config.yaml
n_layer: 13
d_model: 256
n_head: 8
n_kv_head: 8
head_dim: 32
d_mlp: 512
vocab_size: 2048
activation: "tanh_gelu"
norm: "layernorm"
norm_place: "pre"
norm_eps: 1e-06
positions: "learned"
qk_norm: false
attn_scale: 0.177
bias: "all"
tie_embeddings: true
parallel_block: false
init: "normal"
init_std_qkv: 0.0258
init_std_o: 0.0
init_std_up: 0.0258
init_std_down: 0.0
optimizer: "adamw"
lr: 0.00181
beta1: 0.9
beta2: 0.95
weight_decay: 0.11
lr_head: 0.00629
grad_clip: 1.0
warmup_steps: 551
schedule: "wsd"
decay_fraction: 0.464
decay_shape: "linear"
final_lr_fraction: 0.0
batch_tokens: 65536
seq_len: 256
doc_mask: true
train_tokens: 370500000
steps: 5654
dataset: "wikipedia_en"
MLP neurons of a small language model. Each row is named by its layer, matrix (up: input weights) and neuron, and shows model dimensions 80-207. Each number is 128 + 32 x the weight over its row's rms, rounded and kept within 0 to 255.
Before each neuron's rows, "fires after" lists the tokens most often just before its 100 highest values on Wikipedia text that the model never trained on.

fires after: "l", "el", "r", "u", "ra", " Col"
L9.up320 [116 113 107 179 121 141 132 171  88 105 115 127 145 132 125 155 111 147  90 205  89 110 148 129 124 142 119 117 141 127 124  93 162 145 149 128 135 147  86 110 166 129 160 139 114 177 124 152 175 154 124  97 113 105 114  98 168 188  93 140  44 133 187  67 136 166 209 119 195  49 137 112 146 152 110  96 112 189 132 131  84 112 185 105 105  71 145 156 122 143 119  98  74 143 163 122 131 113 126 143 138 157 204 113  93  76 100 124 106 184 130 152 141 179 122 140 138 126 115 144  78  84 177  77 133 146 105  74]

fires after: "."
L7.up219 [ 92 168  91 124  53  96 130 104 164 145 137  67 112 162 170 108 104 164 125  92 102  53 191 148 150 108 166 113 119  89  95 101 128 108 121 153 120 192 167 119 110 150 124 160 115 102 126 185 104 114 170  80 110  93 118 116 100 115 181 155 142 109 139 112 134 180 116 162 122 100 181 147 136 167 156 111 103 136 119 159 124  81  97 136 137 102  86 132 143 153  48 138 129 126 118 199 144 142 166 105 142 146 133 101 118 107  62  91 176 157 161 141 107  82 105 138  83 104 111 185 166 138 146  33 114 160 132  96]

fires after: " ", " M", " comp", " d"
L9.up439 [136 136 129  78 115 142  81 113 172 128 127 138 117 149 161 127 111 133 132 184 108 109 146 130 115  96 188 138 109 101 148 139  73 116 158  89 140 152 140 141 119 121 118 142 147 109 112 147 112 111 176 121 151 127  56  55 127 103 132  95 138 151  76  66 123  80 140 142  94 122 165 118 143 150 159 121 150  91 174  91 122  80  51 163  57 169 111 143 106 150 131 134  98 126 120 112 117 148 123  78 198 125 137 103 109  67  89 145 172  69 122  82  86 145 147 129 204 196 150 121 184 107 108  46 123 126 159 114]

fires after: " ", "\n", " Party", " (", "s"
L5.up321 [ 92 162 135 116 123 150  94 106 153 102 106  43 126  90 114  93 161 139 131  93 153 121  66 131 148  97  93 124  23  96 157  52 166 174  86 105 132 104 133 166 106 167 165 134 138 134 139 147 150 195 120 106 174 102 142 150 170 131 140 144 175 133  60 135 105 160 126 165 157 121 160 172 146  91  96 134 142 168 107  81  95 111 137 102  65 206  96 123 115 110 127 183 145  94 129 105 108 206 162 138 147  98 119 151 125 174 146  88  85  91 166 152 130 153 169 107 155 129 117 165 125 192 153 153 172  87 132 124]

fires after: " ", " un"
L7.up109 [ 66 214 112 139  86 132 142 150 133 124 114 103 128 109 157 119 149 134 166 158 139  39  89 150  68  73 153 106  38 141 149 151 103 129  97 119 151 128 149 149 108 128 110 184 110  91 102 147 123 139 133 110  85 108 160 126 130 144 171 109  95 135  53 103 153 143 131 156 137 165  77 112 211 181 153 127 120 135 139 125 128 141 106 126  81 203 105 137 134 136  88 147 110 123 164 146 114 195 112  89 124 104 134  95 120 175 123 136  96 178  70  99 154 169 168 154 194 138 133 128 126  88 107  84 102 107 105 108]

fires after: " ", " at"
L5.up397 [131 108 131 123 115  74 112  82 119  75  96 113  90 116  56 125 149 146 103  82 159 149 159 114 157 137 114 125  88 140  94 161 175 181 124 118 146 154  95 146 155 126 129 167 115 124 123 142 159 171 113 213 143 123 170 178 146 165  59 183 125 141 117  69 124 123 117 131 168 147  91 127 127 149 140 100  87 113 173 105 209  71  76 108  84 187 105 138  51 128  93 124 139  86 120 185 144 143 186 119  90 157 106  66 128  95  72 138 111 133 115 124 131 161 135 137 122  48 111 168 148 116 157  74 114 151 179 152]

fires after: " comp", " Go", " be", " House", "age"
L5.up455 [142 144 131  93  96 157 182 150 125 115 104 149 123 104 111 108 100 157 186 112 151 138  89 138 144 156 183 119 127 113 103 115 172 130  69 128 147 197 134 138 152 147 103 193 109 100 141 155 124 111 117 112 158  92 185 168  77 144 157 166 140 183 115 156 119 149 101 131  95  98 124 113  93 152 123 129 131 161  62  99 120  79  45 116  65 111 119 169  98 129 182 117 125 154 144 109 170 194 208 155 130  98 123 143  59 110 109 171 148  88 123 154 154 114 158  67 133 160 109 112  88 109  90 106 137 112  95  97]

fires after: "s", " po", "li", " ma"
L6.up395 [156 148 110 165 145 181 181 152 147  68 143 123 136 117 180 103 103 149  80 122 150 147 146 114  92 198 101 123 101  98 125 112 121 139 117  34 156 197 120 131  88  68 107  92 118 123 171  81 113  88 131 103 106 170 112 103 146 109 138 127 139 125 143 167 136 186 122 155 124 115 164 182 127 164 110 126 135 149 138 122 147 164 178 116 138  71  91 147 111 146  92 143  73 192  80 122 148  78 110 154 119 135 130 153  80  95  72 151 152 152 152 164 111 120 180 162 154 155  78 151 129 124 157 115  95 144 124  98]

fires after: " ", " an", " in"
L6.up28 [117 168 136  66 125  79  80 135 191  95 153 138  93 102  92 172 126 168 135 132 156 111 193  77 175 137  73 159  70  98 178  60 127 153 112 173 110 101 127 121 132 114 149 133 133 139 150 110 151 136 149 167 107 102 132 118  96 117 115 151 103 128  78 126 116  95 142 135 188 131 120 168 153 161 158 119 107 133 129 151 102 134 154  98 149 184 120 123 108 135 156 167  85 114 161 116 129 155 142  76 112 123  88  82  81 175  56 159 118 134  85 146 160 168 202 159  96 186 172 120 157 112 139  93 148  97 153 116]

fires after: " No", " P", "co", " di", " p"
L9.up208 [169 142 121 123 120  99 138 103 192 109 200 146  98 134 136 178 163  62 146  60 142 167 145  78 188  99  78  76 153 133 178 146 155 146 127  84 136 102  90 139 128 129 136 130 117  93 129  60 144  78  77 113 105  96 128 156 118 169 112 121 110 152 165 145 143 153 150 115  90 159 109 119 149 116 169 172 112 125  99  19 104 148  44 132 124 139 104 151 151 142  56 188 114 119 158 142 109 133 135  96 126  96 183 165 152  97  76 125 174 175 105 100 134 118 200 145 156  94  89 141 105 138 110 189 155 165  60  74]

fires after: " ", "fin", "fer", "-", " Total"
L6.up120 [139 153 133 103 120 136 102 170  98 166 147 162 125 169  86 161 111  60  96 140 146 109 165 127 169 135  94  53 100 141  58 164 160 126 157 123  99 101 139 168  76 152 130 109 130 127 172  87 123 161 120 129 175 126 109  77 141 144 180 134 136 137 190 138 165 124  71 108 178 127  73 110 171 146 153 142  94 197 147 102 125 104  50 103 128 140 152 158  96 136 133 143  81 190 136 176  66 138  86 118  81 114 121 113 140 165 104 128 117 151 120 131 108 119 125 119 159 117  77  93 123 152 125  84 146 148  86 144]

fires after: " the", " in", " of", " a", " and", " The"
L3.up93 [130 176 135 154 152 139 116 104 173 188 137 180 114 221  98  82 133 142 131 119 119 134 105 106 164 127 205 113 134 102 126  63 110  83 146  98 153 147 130  78 118 124 117 171 145 135 113 131  41 130 135 139 136 113 132  83  99 203  96  58 199 175 137  82 103  78 143 117 140  48 108 108 157 137 178 152 133 144 117 112 109 164 114  73 123 144 154 100 131 148 145 128  74 155 146 101  76 155 166 120 119 117 117 151 144 115 151 181  87 122 177 159 189  87 105 166 124 129  98 123 164 184 112 150 123 128 112 149]

fires after: "br", "ho", "la", "ra", "li", "re"
L9.up239 [148 120 141 117  78 106 166 127 123 149 126 143 133 160 118  98 133 144 143 132 109 148 158 179 106 131  79  83 119 150 167  99 139 191 117 127  95 145 114 140 165  48 150 194 111  85 174 119 144 158 112  98  73 102 168 155 105 140 143  92 129  98 119 170 143  64 137  64 126 166  76 147  98 148 111 149 169 152  91 116  85 139 166 159 125 144 123 135 123 137 132  92  85 203 138 114 184 133 102 165 134 130 120 145 110 134 105 122 152 196 122 153 140 100 163 146 194  78 125 103 117 113 148  87 180 110 160 108]

fires after: "com", " po", " Po", " p", " ma", "o"
L9.up28 [126 162 144  84 142 115 123 145 131 129 188 150 128 107 135 134 136 111 162 117 132 171 165 111 148 154 158 125  91 161 157 123 170 148  91  93 113  72 113 128 180  79 196 101 114 149 151 128 152 119 124 186 129 143 151 111 135 119  97 160 159 141 190 121 165  84 131  98 149 144 173 123 132 205 168 148 151 109  99  39 126 122  61 125 132  60  96 146 116 131  48 143 123 184 116 109 129 193  96 176 152  90 122 158  95  99  42 146  85 136  91 106  77 100  75  85 110 130 159 100 135 171  92 127 154  64  92 115]

fires after: " to", " on", " U", "vol", " up", " For"
L6.up110 [155  70 104 145  91 111 146 124 152 125 114 124  68 154 166 140 161 144 114 151  75 136 123 142 175 132 199 122 138 105 174 173 116 118 148  79 165 147 101 140 108 103 148 137  94 149  71  92  97 173 114 105 128 133 134 105 113 180  86 153  59 110 139  97 171 142 160 101 151  84 135 138 135 112 198 120 108 100 131  94 109  46 137 103 113 129 153 121 114 138 130 166 106 106  94 163 124 123  96 162 127 146 161 110 137 103 173 111 152 104 141  74 155 116 162 105 144 107 130 139 114 129  93 153  96  41 138 152]

fires after: " =", "s", "ec", "c", " pro"
L9.up325 [107 128  98 185 170 234 156 135  95  92 182  92 122 115 140 127 193 209  58  97 119 141 137 129 118 119 165 138 129 155 124 136 147 148  93  91 161  98 105 114 126 185 166 138  61 128 101 173 115 178 108 173 131 154 140 148 136 144 119 171  97 168 136 142 129 140 115 141  98 120  56 158 101 192 157 187 142 156 121 107  85 165 120  82 146  92 110 169 109 160 146  89 127 158 117 122 179 149 177  93  90  88  88 151  75 127  80 203 125  93 105 129 165 175 102 155 109 143  73 127 114 108 125 104  84 132 106 103]

fires after: " |", "-", " I", " Ma"
L9.up81 [ 94 103 113 159 143 122 139 125 125  67 144  76 120 172  64 119 134 162 137 134 123 104 142 159 123 108 126  94 121 117 196 157  96 213 156  79 117  98 139 181 168 174 151 114 160 104  99 108 154 135 128 100  70 188  81 152 122 111 144 117 107 130 110 145  58 135 151 137 108  38 129 143 122 117 146 123 108 130 131  68 129 116 125 175 114 108 102 168 110 150 173 142 109 104  85 115  84  88 179 138 164 123 149 110 140 106  94 116 104 118 165 126 147 118  57 151 122 141  93 159 112 166 135 169 165 142 176 138]

fires after: " D", "c", " K", " C", " S", " J"
L8.up54 [ 68 165  91 135 130 134  77  76 140 109 124 144  90 189 116 185 126 184  83 108 118  88 182  79 120 142 163  91 150 121 188 145 150 136 148 124 146 122 154  88 192 101 132 141 132 138  93  98 136  90 142 105 128 128 107 148 165 154 168  53 139 108  76 100 146 143 140  75 128 135 115 152 157  92 132 116 113 119  84 140 183 104 131 163 129 143 123  97 105 153  84 180  91 136 101 134 103  91 120  92 154 121 112 131  58 194 157  90 161 128 163 106 160 143  98 131 121 178  96 121  68 125 114 107 125 145  73 158]

fires after: "s", " S", "us", "S", "aff", "c"
L9.up486 [132 129  51 152 130 136 152 175 160  74 164  92 139  74 116  94 126 201 107 150 137  69  99  91 200 137 119 162 143 136  95 146 177 135 105 114 179  89 212 142 132 186 140  92  83  86 130 112 183 147  50 102  99  97  66 168 216  80 154 108 114 110 162 183 170  99 119 138 110 126 140 138 116 120 119 117 128 184  99  79 140 171 134 119  81  54 135 150 152 160  91 131 116 132  80 151 110 137 124 161 114 144  90 160 131 113 143 159 154 103  76 180 125 143  66 179 117 150 158 188  85 189 154  83 106  97  97 120]

fires after: " p", " a", "P", " ch", " P"
L9.up138 [147 126 118 133 126 134 198 111 192 115 165 115 159 111 151 126 163 141 156 102  95  98 150 162  97 144 182 109 146 114 156 178 209  87 124  90 131 130 117 143 102 143 182 128  93 136 112  90 109 155  97 205  87 111  56 186 116 156 170 127 118 161 132 123 184 146 145 136  84  72  98 123 151  67 149 151 104 110 153  87 123  89 117 123  77 106  83 138 129 133 113 169 116 166  83 101  95  53 125 148 180 121 154 139  75 103  94 177 138 121 144 112 155  61 114 116 205 105  99 163 159  67 140 180 133 195 122 184]

fires after: " Jo", " And", " R", " J", " Je", " Ma"
L6.up362 [ 97 119 105 163 133 135 150 148 126 152 216  77 113 139 158 136 103 186 130 137 140 121 150 120 107 185  97 149  97 106 148 129 194 124  88 107 120 103 124 182 159 107 136 137  97  96 158 135 167  96 149 126 123 115 102 117 165 158 118 162 113 116 163 129  78 162 161 140 128 133 183 179 159 100 132 143  71 147 132 138 148  72 144 124  17 139 129 128 128 139 147 118 139 107 101  77 132 146 121 117  81 156 230  96 166 169 122 141 136  69  94 107 122 140  86  90 115 102 120 160 144 154 165 172 122 133 115 135]

fires after: "c", "ri", "m", " comp", "b"
L8.up478 [154 146  98 180 123  83  67 104 189  86 165 124 103  92 104  98 155 181 102 164 126 106 144 140 164 164 108 146 136 131 108 154 194 147 105 121 153  99 123 137 128 128 129 145 116 138  95  96 121 109 134 172 137 137  99 146  90 134  95 162 114 116 106 160 179  90 163 106  75 150  57 107 163  96 105 133  51  88 130 148  91 181  83 142  72  86 137 171  72 152 142 148 110 133 136 130 146 116 137  89 158 162 111 184 152 103 118 147 160  82  70  91 198 152 106 118  99 140 174 140  95 131 105 100  75 128  76 105]

fires after: " f", " co", " Ma", "p", " Pat", " p"
L7.up234 [140 120  95 137 102 105  80 125 133 110 215 140  62 158 108 105 167 149 162 165  75  52 142 129 101 188 199 100 139 126 200 127 176 131 155  67 175 151 160  81 118 133 183 129 161 144 165  69 107 150 103 114  52 152 143 132 100 189 116 116  99 153 146 133 170 112 160 115 131 140 147 115 157 153 128 158 102  91 158 100 105 149 172 110 100 145 131 150 117 139 117 103  53 128 172 123  98 105 122  85 125 103 155 110  42 165 116 171 179 148 125 144 171  92 111 153 139 107 104 143  84  96 139 141 115 124 108 103]

fires after: " p", "c", "p", " ", "ba", "1"
L9.up286 [130 183 114 207 108 162 143 146 142  95 116 169 119 139 151 182  65 160 141  90 153 130 215 141 128 143 144  96 165 111 109  61 164 160 124 140 161  91 113 129 136 122 133 160 121 157  65 104 161 143  97  59 140 148  82 159  74 135 162 130 154 144  92 162 107 102  99 184  90 154  50  69  70 144 133 128 129 169 127 115 132 140 122 104 135 114 137 170  54 147 149 139 145 126 155 146 109 188 168 108 104  84 115 161 124 144 139 108 207 143 127 102 172  77 182 127 154 164 131 119 124 125 132 103  91 130  49 155]

fires after: " |", "===", "==", " N", " G", "\n"
L9.up61 [102 146 141 173  97  91  89  95 125 140 171 130  98 108 145 148 180 127  99  86  79  93 101 133 119 136 109 117 120 113  94 154 147 117 154 192 133 152 118 180 174 115 150 119  70 114 166 178  97 139 123  82 114 171  97 120 103 126 139 145 208 166 121 169 167 160 126 119  82 128  97 148 188 159 137 143 120 138  54 120 154 162 102  41 109  75 190 143  99 131 146 134 115  94 143 111 229  92 133 138 135 155 154 132 137 150  71 189  94 174  96 127 117 116 131 165 142 149  97 184 139 103  91 149 170 134 134 166]

fires after: " c", " C", " ", " ma", " Ba", "gu"
L8.up318 [ 91 107 132 141 108 130 167  83 121  78 106 142 125 133 193 135  88 146 135 105 120  83 168 122 159 151 122 111 136 124 176 114 107 139  86 160 170 105 131  79 150 100 172 120 124 141 100 108 109 161 100 150  88 170 142 119  93 127 185 145 123 129 109 146  74 107 102 115 139  80 142 161  90 128 144 117 151 107  66 112  95 122 141 165  99 137 203 198  74 137 164  95  99 159 196 104 100 186 135 121 151  79 113 130 125 139  60 182 141 117 121 160 103 126  89 148 131 163 167 109 119 138 118  63 205 107 161 112]

fires after: " S", " the", " a", " J", " A"
L7.up289 [ 96 178 148 121 155 116 212 100 148 116 179 140 146 178  96 147 111 131  99 115 154 125 184 125 114 183 139  75  81  60 104 110 134 117  78 118 148 121 179 118 140 119 204 153 146  91 132 150 127  57 130 170  99 129 118 134 121 162 139  94 123 157 146 106 176 100 193 128 134  77 107  89 100 106 155 134 150 162 144 109 180  85 159 104 153  99  85 141 177 138  89 152 110 141 110 141 116 174  96 156 118 116  68 108  87 137 154 147  95  84 128  96 124 155 119 151 161 115 106 139 154 165 144 156 165 117 103 178]

fires after: " ", " |", "."
L3.up329 [167 141 164 109 122 146 100  75 110 113 115 135 132 112 125 114 123 107  96 111 147 105 142 154 188 102 164 100 113 121 145  94 108  84 152  75 151 126 134 103 124 138 150 111 180 155 165 169  60  84 106 119 121 103  88  59 194 156 157  98 114 135 115 116 134 146 138 146 168  98 186  95 147 170 143 131 113 122 129  83 123 116  82 133 133 114 145 137 129 134  73 170 122 122 167 185 156 134 146  80 135  60 103 120 100 101 140 122 106 141 150 136  76 154 153 162  94 149 127 111 191 172 119 131  93 193 143 129]

fires after: " ", "o"
L7.up330 [140 128  92  81  88 143 165 138 100  81 108  96 133 144 160 119 136 101 137 160 116  93 113 141 164 119 160  74  65 108  63 133  97 166  55 118 142 147 121 103 122 114 168  99 138  97 101 130 123 155 125 156  65 160  65  48 106 139 160 128 140 167 123 110 162 142 107 213 144 141  95  90 155 182 151 120 148 173 183 121  82 144  90  60 169 154 153  83  80 131 120 157 107 145 187 225 113 232 123 113 119  90 159 105 174 114  79 143 132 164 119 106 139 130 167 124 127 194 123 120 111  73 141 112 102  77  87  74]

fires after: " |", "-", " S", "\n", " Ra", "|"
L7.up159 [148 181 139 122 119 124 157  73 129 100 133 121 131 109 107  93 200 141  84 158 195 131 101 115 154 115 116  66 142 120 118 164 136 114 153 175 130 161 191 111 106 169 120  95  92  96 141 113  89 105 130 124  85 180  57 102 162  94 111 135 106  84 129 125 140 120 148 146 141  64 116 151 154 196 197 144  79 150 159  50 129 150 104 122 147  58  73 117 121 147 139 222  91 110 155 154 117 167 146 173 166 128  94 128 105 150  91 127 125 166  70 135 136 162 125 183 154 111 166 146 106 192 123 165 165 139 149 108]

fires after: "\n", " G", " On", " is", " O", " High"
L5.up81 [155 105 133 138 137 139 104  95 176 122  90 121  85 122 161 156 123 151 164  83 150 135 152 174 127 123  60 136 134 137 163 139 113 156 139 148 145 121 119 169 136 106 144 148 167 104 102 149 142  98 134  84 115 138 153 153  89 118 102 187 145 124 114 139 112 170  93  86  85 138  43  93 172 118 126 108  94 117  86 145 128  99  98 111 112  92 139 139  77 128 135 100 137 131 142 158 151 142 179 105 148 112 191  64 137 155 158 116  93 163 169  96 203 190 126 136 158  97 122 156 141 163  93 131 142 108 122 144]

fires after: "e", "fe", "ra", "le", "re", " Pe"
L8.up69 [152 161 181 132  82 140 145 165 136 171 143 154  99 158 144 105 125 139  91  83 114 116 108 186 127 147 130  96 106 153 137 207 142 138 155  88 149 179 138  70 115  96 106 127 142 153 136 107 114  79 113 138  88 158  70  85 160 195  82  73 102 119 144 116 201  86 126 140 150 131 133 153 162 138 147 112 114 130  73  57  77  64 112 146 161 113 128 153  90 173 138 141 104 116 106 153 150 128 100 126 163 145  81 151 148  86 101 118 126 168 112  96 107 120 136 135 126 116 117 122 149 134 158 113 124 121  52 122]

fires after: " ", "y", " M", "-", " B", " T"
L8.up482 [144 154 152 113 130 122 215 100  91 100 101 122  94 128 200 143  96 100 105 157 133 159 115  87 130 125 108 122  60 135 132 131 158 153 104 116 135 128 168 156 156 122 137 124 138 134 116 124 178  73  44 172  96 126  79 146 135 135 193 123 132 169 149  65 117 147 148 122 111 125  87 190  99 109 150 124 117 160  64  88 115 115  83 141 127 191  79 152  99 156 143 157 103 142  91 165 135 109  98 164 127 159 119  88 114 118  51 182 165 119 164 114 147 133 150 156 109  89 125 125 223 142 153 145 115 128  93 128]

fires after: " Mc", "ad", " Ro", "s", "c"
L5.up320 [147 119 116 138 118  79  81 175  78  98 188  97 146 135 140 135 150 144 140 140 163 151 129 117 133 169 152 132 108 145  91 125  87  98  71 121 116 132 172 150 139  67  83 101 136 114 141 162  94 170 176 125 139 102 166 165 155 139 119 181 116 138 117 131 132 142 147 159 116 130 139 159  94 145 114 133 134 139 170 138 124  75 129 150 160 168 143 153 121 108  82  84 140 157  90  71 186 129 105 112 117 142 161 157 142 123 118  81  90  73 150 197  82 107 195 160 184 155 106 120 104 137 143  78 109 180 114  96]

fires after: "s", "y", "d", "n", "us", "k"
L9.up228 [ 84 117 129 111 131 157  81  97 162  79 180  48 137 109 143  57 165 132 103 122 131 114 114 103 123 143  54 126 102  67 203 138 121 162 103  98 205 126 140 184 104 155 171 118 137 150 162  78 146 174 100 171  99 165 191  86 116  97 162 162  85 153 116 160 121  99 165  66 101 159 139 147 142 119 159 152 145 125  84 137 119  33 171 182 143  74 126 114 104 155 107  83  99 141 114 163 172  96 192 131  80 126 111 140 127 106 125  51 144 120  63 134 106 158 151 108 136 135 143 153 139 116 139 137 120 118 116 159]

fires after: " p", "c", "ab", "s", " imp"
L9.up312 [112 124  79 233 144 151 102 100 142 120 135 150 119 143 131 139 154 146 150 143 151 111  94 126 169 120 132 137 155  89 179  95 178 154 113 100 200  90 120  79 156 111 141  81  98 116  79 146  92 132  39 122  81 152 120 160 145 109 164  79 100  97 162 121 177 142 123  71 127 108 146 138 190 111 100 144 139 112 180  86 138 146 138 147 111 162 126 136 135 151 103 156 125 165 144 116 105 139 128  51 110 133 163 167 106  99 153 141 100 111 110 125 200 115 133 212 109 115 120 126 118 118 129 155  76 113 131 144]

fires after: ".", "s", ",", "ec"
L9.up408 [ 93 184 102 162 112 204 128 150 151  63 195 182 145 156  76 111 141 105 123  95 156 123 168 141  89 129  76 133  98  97 134  72 154 129 104 161 153 127 109 139 157 168 150 157 137 157 135 145  99 104 143 137  87 100  93  80 125 173 169 143 158 137 169  94 163 116  74 103 117 122 105 196 136  93  98 108  80 164 174  81 175 130 109 115 162  65 155 113  86 126  45 173  98 120 151 202 103 164 137 194 119  76 130 184  92 161 128 139 122  68 141 153 106 169 133 135 112 129 134 157 143  94 112 109  62 138 141  76]

fires after: " |", "s", "y", " is", "ir", "er"
L9.up346 [ 94  66 103 110 103 151 119  66 144 108 164 117  78  89 174 105 141 133 172 108 215 178 152 119 123 146 120 131 157 103 134 197  88 204 122 140 161 129 127 165 174 110 135 158  88 150 111 129  56 154  92  79 111 127 150 126 127 124 161  71 182 116 121 137  91 125 119  85  91  75 155 103 114 127 131 169 155 141 100 162 177 138 165 179  73 129 143 151 152 149 119 138 126 113 150  91 158 135 137 124  45 155 115 139 148  76 120 134 135 165 188  91 138 140 149 146 103 101 114 151 161  85 147 161  94 122 201 106]

fires after: "s", "ab", "ar", "er", "t"
L9.up448 [ 77 113  98 133 130 132 104 143  86 172 137 143 131 120  78 115 136 172 189 115 153 161 220 114  89 139  62 130 108 151 171 139 164 143 125 176 101 113 180 116 165  92 107 129  82 164 199 139 143 149 120 120  54 128 142 126  94 163 101  89 115 137 149 125 138 125 136  46 127 106 102 111 115 135 112 155 109 163 141  94 127 125 114 136  85 140 105 152 118 148  82 125 113 116 162 115 171 162 143 140 147 171 135 122 146  91 139 137  95 128 120 130 149 147 107 170 115 111 176 136 142 139 124 103 137  68 118 130]

fires after: " on", " On", ":", "On"
L7.up120 [162 143  56 167 134 175 112 112 117 105 126 160  85 174 156 118 146 137 110 198 127 185 165  51 151 103  86 122 152 120 121 142 100 154 178 156 146 137 168 121 164  30 129 144 114 118 128  10 105 151 110 105 172 141 130 104 202 161 121 125 133 146 151  73 102 158 184 145  77 139 141 122 141 165 111 120 119 117 157 154 108 160 143 161  89 150  85 140 155 128 108 143 135 134 137 113 188 149 111 127 107  80 102  82 151 120 157 129  97 160 128  94 119 123 108 113  97 171 123 134 100 120 102 124 175 175 127  55]

fires after: " Com", " on", "On", "re", "er", " Fa"
L9.up11 [128 124 137 126 165 123 142  57 151  84 174 166 140 128  73 101 138  84 122 105 150 161 105  79 126 137 124 150 123 160 162 113 129 150 128 121 143 131 100 160 181  82 120 147  77 138  92  76 101 157 133 215 109 141  90 133 161 195  73  88 152 177 126  56 120 140  96 151 132 127  89  91 158 142 212 170  97  99 141 105 152 141 134 166  95 131 112 125  64 141 132 124 129 137 118 172 132 124 139 135 189 111  90 121 117  54  96 172 151 106 150 127 154 103 124 128 119 176 115 143  84 117 128 126 111 115 112 107]

fires after: ".", "p", "n", " ex", " se"
L6.up281 [118 146  97 111 105 199 117  51 175  92 123  98 134 147 121  88  89 127 132  98 132  54 136 110 122 137 118 107  84  97 187 108 133 100  69  62 145 181 165  71 140 140 143 140 127  82 128 125 105 122 150  47 126  93 147 118 148 113 119 175 104 118 154 124 143 128 111 129 104 119 140 181 162 160 146 111 148 180 111 100  74 158 132 134 126 169  84 151 137 151  96 140 115 144 147 130  85  99 103 131 107  37 140 112 103 164  72  95  98 115 141  74  93 147 185 150 124 211 149 102 131 110 167 182  76 123 103  94]

fires after: " pa", " b", "re", " f", "ra", " up"
L9.up223 [163 143 139 118 153 136  95 166 101 175 137 152 138  82 164 115  97 178 136 130 119 130 115 129 203 101 137 139 105 121  98  43 121 151 143 108 130 161 126  99 153 113 132 102  73 132 127  33 146 111  99 109 137 106  75 158 123 102 196  96 158 119 167 128 150  82 147 125 122 140 148 198 138 144 137 161 127 116 146  52 158  80 100 113 114 145 103 128 128 143 116  69 127 189 127 136 196  81  77 132 167  78 118  95  93  82 102  91 117 164  91 134 141 111 192 184 129 127 157  91 127 157  81  91 113 139 122 132]

fires after: " P", " A", " K", " G", " And", " J"
L5.up231 [107 114 153 147  90 133  96 142  93 115 171  78  63 209 133 134 156 131 114 116 169 143 174 129 151  99  82  75 128 142 184  85 139 139 106 165  77 107 161 130 158 108 137 134  80 130 123  90 146 150 125  88 145 120 145 178 131 137 152 119 142 135 120 117 125 219 188  94 103 124 157  96 173 158 144 127  88  90  90 161 131 127 129  78  78 108 181 138 137 153 116 135 131 129 132 106 140 196 181 144 116 124 119 136 135 122  93  96 111  94 115 120 106 136  96 138 113 113 154 131 160 155 183 159 199 135 127 148]

fires after: " co", " was", "re", " di", " f"
L9.up12 [108 140 160 135 113 136 170 145 138 147 138 116 126  89 116 151 130  98 202  78 163 127 117 150 161 206 122 137 113 116 186 153 144 172 142 144 148 129 131 118 125 129 120 100 169 171 143 117 111 224 104 132 142 119 102 157 110 103 114  91  99 106 129 122 123 123 172  95 104  70 133 160 134 138 184 157 129 143 101  90 106 100 112 178 138 154 126 202 136 153 154 173 124 114 121 128 129  74 124 119 129  35  98  95  64 154 120 180 139 163 192 138 175 110 116 134 107 104  47 128  97 108  93 127  87 112 143 111]

fires after: " P", "bi", " Ni", " Pe", " p", " vi"
L8.up114 [ 69 123 129 134 145 174 170 162 113 132 103  89 139 146 160 127 154 194 126  74 130 132 191 157 102 100 144 153 140 126 105 134 148 110 136  63 128 134 144 165 116  74 136 139 108  73  75 127  94 110 167 131  94  92  95 134  99 176 149 171 147 142 177  77 142 135 159  96  33  87 162 118 147 162 109 132 116 158 159 101 187 165 140 112  45 113 167 160 104 156 112 159 130 199 112 117 116 191 101 147 190  92 211 171 154 130 145 117  97 151 154 129  90 166 134 150 132 113 111 158 114 146 119 165  98 116 161 117]

fires after: " V", "M", "P", "F"
L7.up490 [ 94 174 113 173 121 118 122 200 141 140 106 173 125 137 157 128 166 124 164 167  94 131 119  50 142  94  79 125 122 122 146 128 129 114 105 160 152 184 165 105 136  81 107 210 133 125 149  84 146 143 130  50 135 139  93 101 111 144 200 145 163 122 146  39 136 130 156 115  88 163  93 133 153  93  85 122 117 148 172 163 142 131 140 127  85 122  61 117  73 132  98 169 116 124 155  81 194 116 125 171 147 125 162 112  68  59 124 136  83 119  98 150 161  92  97 172  90 154 124 172  92 172 112 101 192 140 156 127]